MLP neurons of a small language model. Each row is named by its layer, matrix (gate and up: input weights) and neuron, and shows model dimensions 0-159. Each number is 500 + 50 x the weight over its row's rms, rounded and kept within 0 to 999. Numbers have three digits each. A neuron's up and down rows have the sign that makes its largest values positive.
After each neuron's rows is what it responds to, as a language model described it from the Wikipedia text at the highest values.

L9.gate336:482563511567453427541523456559478503462461472505542455553525565545589478558446455596404528454486492461494534537444551473482572544487563491491679462426594535504499408515541407506566581541515513479495500574545476483478521533590490530544458391445472532529564532540546421487555441559487416507443521457448525477506607473535455496514493535490548429558498454542490533501411443469530488565576485500549470477519519482506498488498522472486380488548453510537521498537608409529431422513440389
L9.up336:573507525505566512518515486479427531478491500507453459489559545479475473505511554513495509525415470477505582519446572493551499509490462492562470487530516524540519554541476488453507533601585540530503479416621541517588520581582401440557491508470516495547447477528566487571522481430454454478505521419468480471543493520379540494465625590538409585460441461622353467524516474509486480480438565468452479504599581515591554539442526494599526540476505432454621473469478481488447508535560564
Responds to: Word-start consonant clusters. Word-opening pieces like str, tr, gr (strange, struggle, background), plus closing quote marks and split words in table or infobox labels.

L9.gate13:454594542455460515464492474462567412443543587527408601455501459520448555465497495516484510519507479461365512472531570455547507438466547460595522452518495443626522492464404523407548468539456527523522574533487477511574536500450452530439562581520437461494402510475513547462550445425532464523501477498421468557588545464428517552507537442512499506602506510496472553542434539349409468490500562532518527458540556501542541445525480366520505543492531505432434487508529566541460479444548459
L9.up13:556557483490474486513493525529431546507508522413527383488513556465436510397506443530589474543561533514515572485513524549402602553513522415562456482464472517502537435534540507539497473575571471472502494436501528529390564546547398473422474541423507524515571513454382483543532467559395512476439528530392566470476422459552475515538381496477585523568488486467418542417469452545531441522556496424537459518407493529553519445498459522500510481457483494605469503477559530468492485429492388
Responds to: Mid-word suffix fragments. Short word-piece tokens inside or ending a longer word split into several pieces, such as the s in cour-s-e, iti in defin-iti-ve, e in steril-e.

L9.gate165:406411377509523505471469479492602519528476469460550515509578457483431480578450520483458512646441590498455494499455470437577469467542545530461500491525539458560438521412549459494506533460499542396472549546337517379471453496482501470583487495549537514570517507489534508508513455480419466579408376522538482514472510495492434497424528562396450552420508484543434522499435580498530497483485503544425439503494485484480472446469429459502430548476523487465485506498481446426581448579526523
L9.up165:623424542567544565479433544417365554554534574433501559541582535530528525526421493451509478468447537539490494511541490375509394498543474435556484514537501428523465533468572430503410468543423560502495466520467515516477415499500443497503462489527420500542527514517549578589426501496476537533561491482473480452573478527593513557541510456500453562516406549474437554506572398537483443521464492574440453431438509510446536507554474451442451428558572440441500464488468567445499498417454459
Responds to: Word-initial fragment pieces. Early sub-word pieces of a word split into several tokens, often the first piece, like pol(itics), sk(ill), k(illed), per(centage), ser(ies).

L9.gate488:581513472487530514510490541495606521539543367425537447398540438473491467533372491588485510557512385537533405519473473433404471533547492502495521470545435511450471490481518487582544442520532465496530499555415555473545564595511556520588504390564511536582502480580437496506506495507496515460494492484485564391517655555460495499484486556519529449593466442520501460509447517504429512554512536468440417502484542423506501570498462496531476525546433486539505501400489431463497501615554473
L9.up488:500510549532509488476465616463512509501492583353553560451632521609525491513533380395538496583493461470462489506567535561536518510526552460546479408522540443402530530513549450477531483473457556556482568506541561513489555487473498477492447505547558501492518557537547443520482457479472618526498543563544479405519506431483541451553509450514472430504532404510535588434431539467471507459539558448508511534496627501376553488512520538571601539489509555493521382430510501491479526448494510
Responds to: Infobox field-name endings. Word-final or mid-word pieces completing a word, strongest on infobox field names before a colon (Websit-e, O-pened, Binomial nam-e), also kick-of-f, satellit-e.

L6.gate2:360506555519529503515486498457477448457471501591523483400499530536501429498515540322437559460535473483568468489552556523576526494429533475576515390486556528499496465445424552487466450500582580459514541497470533528486462465442493469574450551550559451518494442509497514529502393522494543545571574424563501496467416466508550496537416504484475503522633508498499558429484581508484481500464603536533494475459490422446461428545457512552563556399501446532564508471480566553559441580533446
L6.up2:508509465589533566495535468564555452544558507589345567482521487492544546484554497487456448525543573538493542567491508514481476581556489606518510607533481546508433445461450496452491584407489484472492459524487466573600546522530519440458476507534554612572569470518491542476513459486493446519539529473476466523604447492544407417416542501524418573516495598506523466451550538505438333550527468563486504498479418485493423454451418534443486479535490569447472468489517427536469490505567471
Responds to: Word-closing pieces. Fragments near the end of a split word, before a suffix or punctuation (goalke-ep-er, af-fil-iated, appo-in-ted), and closing quotes after quoted phrases.

L3.gate223:485463418586523542477547513439551540499562542496492521550502447504524488464528438471458516483557482411449449575543522506448512430469409505451541495550485467556470527478406490517479502456562568566558550526410526581579512540483604538504535516488404445592428369593508477458547505462485540501434473516534597460537553506418548567513518485480475368495493385537542437481536425517455573530489539455586503527531491516473470402572523442518612457464556503515518468416488412537540503453543504
L3.up223:551492554611463483425392480483416520544530516477412539525451445514490446481389487498529478528528449494509440471495525559479515533487497504525449541469531514529481479482443475453566458493513500436505508463589592520475654506473513586498637520413574410486519411535487463536545504425589455464374448469425483488500418519489475472508577571552469485420546457497489562529577524545477488494470513433594475504553532489540532382484436456508502440458531484540533468435505443604544461515536418
Responds to: Birth-date month names. Month names after "born" plus a day number in biography openings (born 6 September 2002), and more weakly word-ending pieces in infobox fields and lists (Educ-ation, Websit-e, Jaz-z).

L3.gate600:509481609503504542526439468487538501419523462457531478590459505482394428516461509455536495491504361497499573542551510547513594473372492458513471435530406550481560459487460467438480505544557379397547532589454484589461498586537524537540494401424538455543550479509522440468531467562453457471476506496548466508420585485563496496510508501470469485492511452443549462466529389514521504513426528485385393522464493532530506532505425516486473490611574535499422465393486480459431501507467456
L3.up600:543632524486464513442526495471562543419464521432497553520587473578469481510421480496519491512571503579452504490503516516437494436561500539628381490520487490472547506543420468528540451493586532540543486460491633534431477494493577538507506607477557539491491537538564502350545510453455431550475511480503532504485434567487495546479471588482536507472476447485522531520540469486521538415454548474485532471412516443584526363448421509559545503480570454486586483485430594554439543521582523
Responds to: Mid-word subword pieces. Inner or final fragments of common words split into several pieces, strongest on "ut" in min-ut-es, also ep-is-ode, li-v-ing, sty-le.

L6.gate627:528497469492512494464423584419589421483570557469482547490511477502523517486444489477566550461529423459481501512491473501488602525394471496558593526571510460520489470529420448479479550457510480488546447483411562580463413640537417472465487457541570440478513467512527553471573542512511488412517553535488481513497565579476521473481522438571561532475518376654575482492480526520523528481532439596443520440561454493478538427568497532474501544468527462560429468486459533447484382411577462
L6.up627:504441498425393420531497465555602558431420471575441538550497478494492470467502449473526496550575606624488488442463544559421537531507458534502431489518448528555558512530503479469505537569542495448474528467544501537528618456509540552535502496497520562505439528467423497563477407478489421547454453514572534388496510440489466538528529494552425450445513452413432490433501445413452523524482495496525476438468473547570440506541431479477490509517512614527633448513489575582420573518583484
Responds to: Word-final subword pieces. Short final pieces that complete a split word, often infobox field names before a colon, such as Ty-pe, gaug-e, Languag-e, and also li-fe, Chic-ag-o.

L6.gate470:569486559536429515535491539603543552423551468472522449430596520545491534489458475550483566513551548428525471469478462542525532451490508457573489520544472500515495478553443446630482407502560497443578493505544517557470506482444507512486494520544430510519447490556441479476488459410436438522556505478485604445491515512515463611574507540522475481555566442446541501531515399457477397505489529563582511459428483528449635433505383427546539467502497548461501491421512401619448390500473484
L6.up470:445456561427555483526407495454496498496488589507488534494573428443555520561510475492525551490601585510470508600454424445490508515485501490500439552492444493561530590545480544415548567483479516576437539450512442565528622563567493515464506625513462494387481474607509533451548549449479606423412470522515529427504462538513480533495536461598473461467547522393542514546479551608395565428493514501522564528489488497484476438484497502453536499555479484452544513501477510598530477424565446
Responds to: Word-completing final pieces. Final subword pieces that complete a split word such as Leagu-e, stu-di-es, Qualific-ation, often before punctuation, plus commas after place names.

L3.gate560:438445552513463527533512526466417503561436522593481410540586485492537517525406468531543455533575498490444537572577477498457509501484470510457533529537452495448518570469486374409538484524500533467528514522478467544525518485402567485557531551488504527485536492457563601474523466521517608507495505462556516475468503474560478476573592482496523556604580495527419481437475483452491548518546618468498586437609648506489535408536428467602498524491550516509516484558512546400450551556451399
L3.up560:380444520494527542458460558461425543508571583486491509444563537452547514518421461458502573526509554484488419513559460525491409522474548563558466424455466497395458555483434545475453523447540459517509473479469393546566492445443532511450426415643486582497457544466473458563505483360507575457468489516518575478503499598486567418506507514498484548470506454544461502490513456494581520405526472391432447527549565447513517388480478525511579489575582532510548484510446524555500542518551485
Responds to: Mid-word subword fragments. Short word-piece in the middle of a word split into several tokens, right after a short opening piece, as in Re-id, avo-id-ance, Ge-or-ge, Ne-ther-lands.

L3.gate178:502504449443515546579508618484561408543521469484486465356474546519475524519453446497453518535496490521445485490578512545599528588479479478575458449549576535435424456467554527462446343454448474494544524484527510514566483555407514491578516499483518507522537553494497534488498512580479591524498519506473380513456584614546457496575510482523624425519573418547516495507456493458534482499509546440567652432566452487534529434472513496526473553483474458473477449503472589483527495445516452
L3.up178:635584478445572482520625528469586489493531551583526443418519485435533557542446471647480423423532517586499507469400484570496386388503521447542502425555557490488470551464534485570454472560486562514508499588487448497491519553525432438454498540428455531494425455444396562478520519481493540544523552443506514484539492561441535539467472561478560494533490468409545500538442427515485488482525466435561511464464528521507528404447528440462518534464517538411409491520509485520463506439538442
Responds to: Word-completing subword pieces. Middle or final pieces of words split into several tokens, often plural endings such as Americ-ans, Candid-ates, labour-ers, plus some date digits.

L6.gate170:472462537540515492458473456495505474504473531440500502492543503467484547433446505641496536555468456613489518503569530513575568405503486468480478508533500573482520453417492428422530427516575497416516524543538469495474473567473487449608354453584500520482481502486431431405504447555499421551467472588478557439495537492441495422583474582509559528492530437408457493500521564519511530523419499495414547534464441477538493595520575543556526455465456506541489547551430614597477502396536507
L6.up170:500494397540428537480503403403437536536569480581521611397560602592548572482442408440501459555501463496521522455542549568497455503498545513481433504502500539532506539522490527431519571631478435582551523365451468471532534529455448482577474451441480543458512511549525561512481450448537511569524503492491584481572502493491519542491447411447497570456481502430411444548563558530503475498492457476477556548533406434566507488464435487547535462400524537427510549494507498435520502524492408
Responds to: Word-start fragments after "the". First piece of a split common noun, usually right after "the", whose ending is predictable, e.g. coun(try), are(a), pro(ject), World (War).

L6.gate87:495533435473532534550587516454540521484515528520579518418451536513523469514457513477532466505478562506530548565496622627481445451506504503575548448501527477495493417538426432482546470455593539476443484420443517495548419546435494471571441478528420602583584522513576579493534569460528556504490522480430546482547486578515428521444473556625548500586556442486444526410496446491501440555555594522547522409470547530485555436489528510545514449476592453480534466415473523472497474468616516
L6.up87:524532487504445471436466577528458547520520472505435590490464538584543544487512510502458464473554423451487445556422537506580529487560501478481475433564500513462455505560512564392436514494606544435479533475528467494545510523518474458506414508494601432516633546522430546477564410473522477486512599442548485453528488570501429468435424499505508458571573490479560603418493500549492507537581419413534531500571496562508561459513439477458416482470436554350484541555513507576475493413541453
Responds to: Word-final subword completions. Final subword pieces that complete a multi-token word, often just before punctuation, e.g. de-ath, Reservo-ir, bo-ard, Univers-ity.

L3.gate410:480509523535446502553538441516469436542497547569550476462538575573544521433494547550551445514522568465488544507524451472533627415454525439452464471409562551556553459503498459546517463571428577541458451469471492444530483504506469580523486421536551518506467476511570557476558426572368481477502460486521592371475471553481594514553414439587532447462482438476550524489529441516479460460522507550513524524488390452543530492617452487516487405411433490460507567425544460568439496554540463
L3.up410:509593473520456442534518522596602471637474563514484519478570469475567576484570450555470348503524416407488543512509512498496527496516477527436494439532592502539459530567490432530545461560486549529447470521493587452523467501534552555443565435494496419504482551461588440518573441516389463575467509504445571476480474465507517430599421510522517530527574540419541497462470524493440444458524489486528461466433433462563485576587487446478508390500444550515499490483511393488484573550470478
Responds to: Word-start fragments awaiting completion. Opening pieces of longer words split into tokens, often capitalized names or terms, such as Univers(ity), Pol(and/icy), Le(ague), Col(orado), Or(der).

L6.gate405:479470479457466417452531498416506496429454475580526543490499473525519380541481544425393574478480554483538496447496510535497536502396549556476622503524482496478535521425367509470465518503591462510543508471462406519572491514433510568608507565562544465528623457488428520522559531450553516491497533414562498496521496431539433552562526502589503520494443482471461583455440543519440518557494444576501478513600531498584581442463497512479510506511472521509487563502536502598422539541479639
L6.up405:523506541531509561490446468487537461472562453468436471415502465511522438471478490505558384507513482564544411490402478434448496492459589582486505451476511609447602342509580431509521444545664488566513544564514541515481581527431505574574465512496466524476476488530458423449474505530414516497486494511455500439478447526446500489484460433479384471485563356513498453514512479495545519456473458524477475438508542561582421438571452552514512562537536479492507505419499460442507522447570535
Responds to: Word-completing subword pieces. Final or middle pieces of words split into several tokens, often list or infobox labels before a colon, e.g. Releas-ed, Fa-ther, Websit-e.

L3.gate435:389372523473516504483489514472527503492512469525472508529482508498525518541452475509516557502518547581454503571515495501543557438452503575525616455572457453452523527563534523502505564440537533560485502519561561460459566529413480528463417403566512540538505510582484577509427524497458500579515548392502521510660606557391459481545482492564562433597495471517516505475445503492533440540471566550517533448511453497486573322426521504530533550450494530524514480548546536384472492471494437
L3.up435:457566519572543476454517580625480446514478464506467471497593531552520512517589511508448513456555506422492394526464472466520644486485455519479596548548434533469530535497460442518475569424592510580508490539566562547552456499519524490596519533498600558517493445549418494468500622482462581525515524491467544463573501583446472531548537581468449444531515490379522505477548558543562519569481596441561403497521526471471457452442460511510480557460471521549569487481554545571488497404489546
Responds to: Word-final subword suffixes. Short suffix pieces that complete a word split into fragments, often before punctuation, like play-ers, riv-ers, Tot-al, popul-ar, Erit-re-a.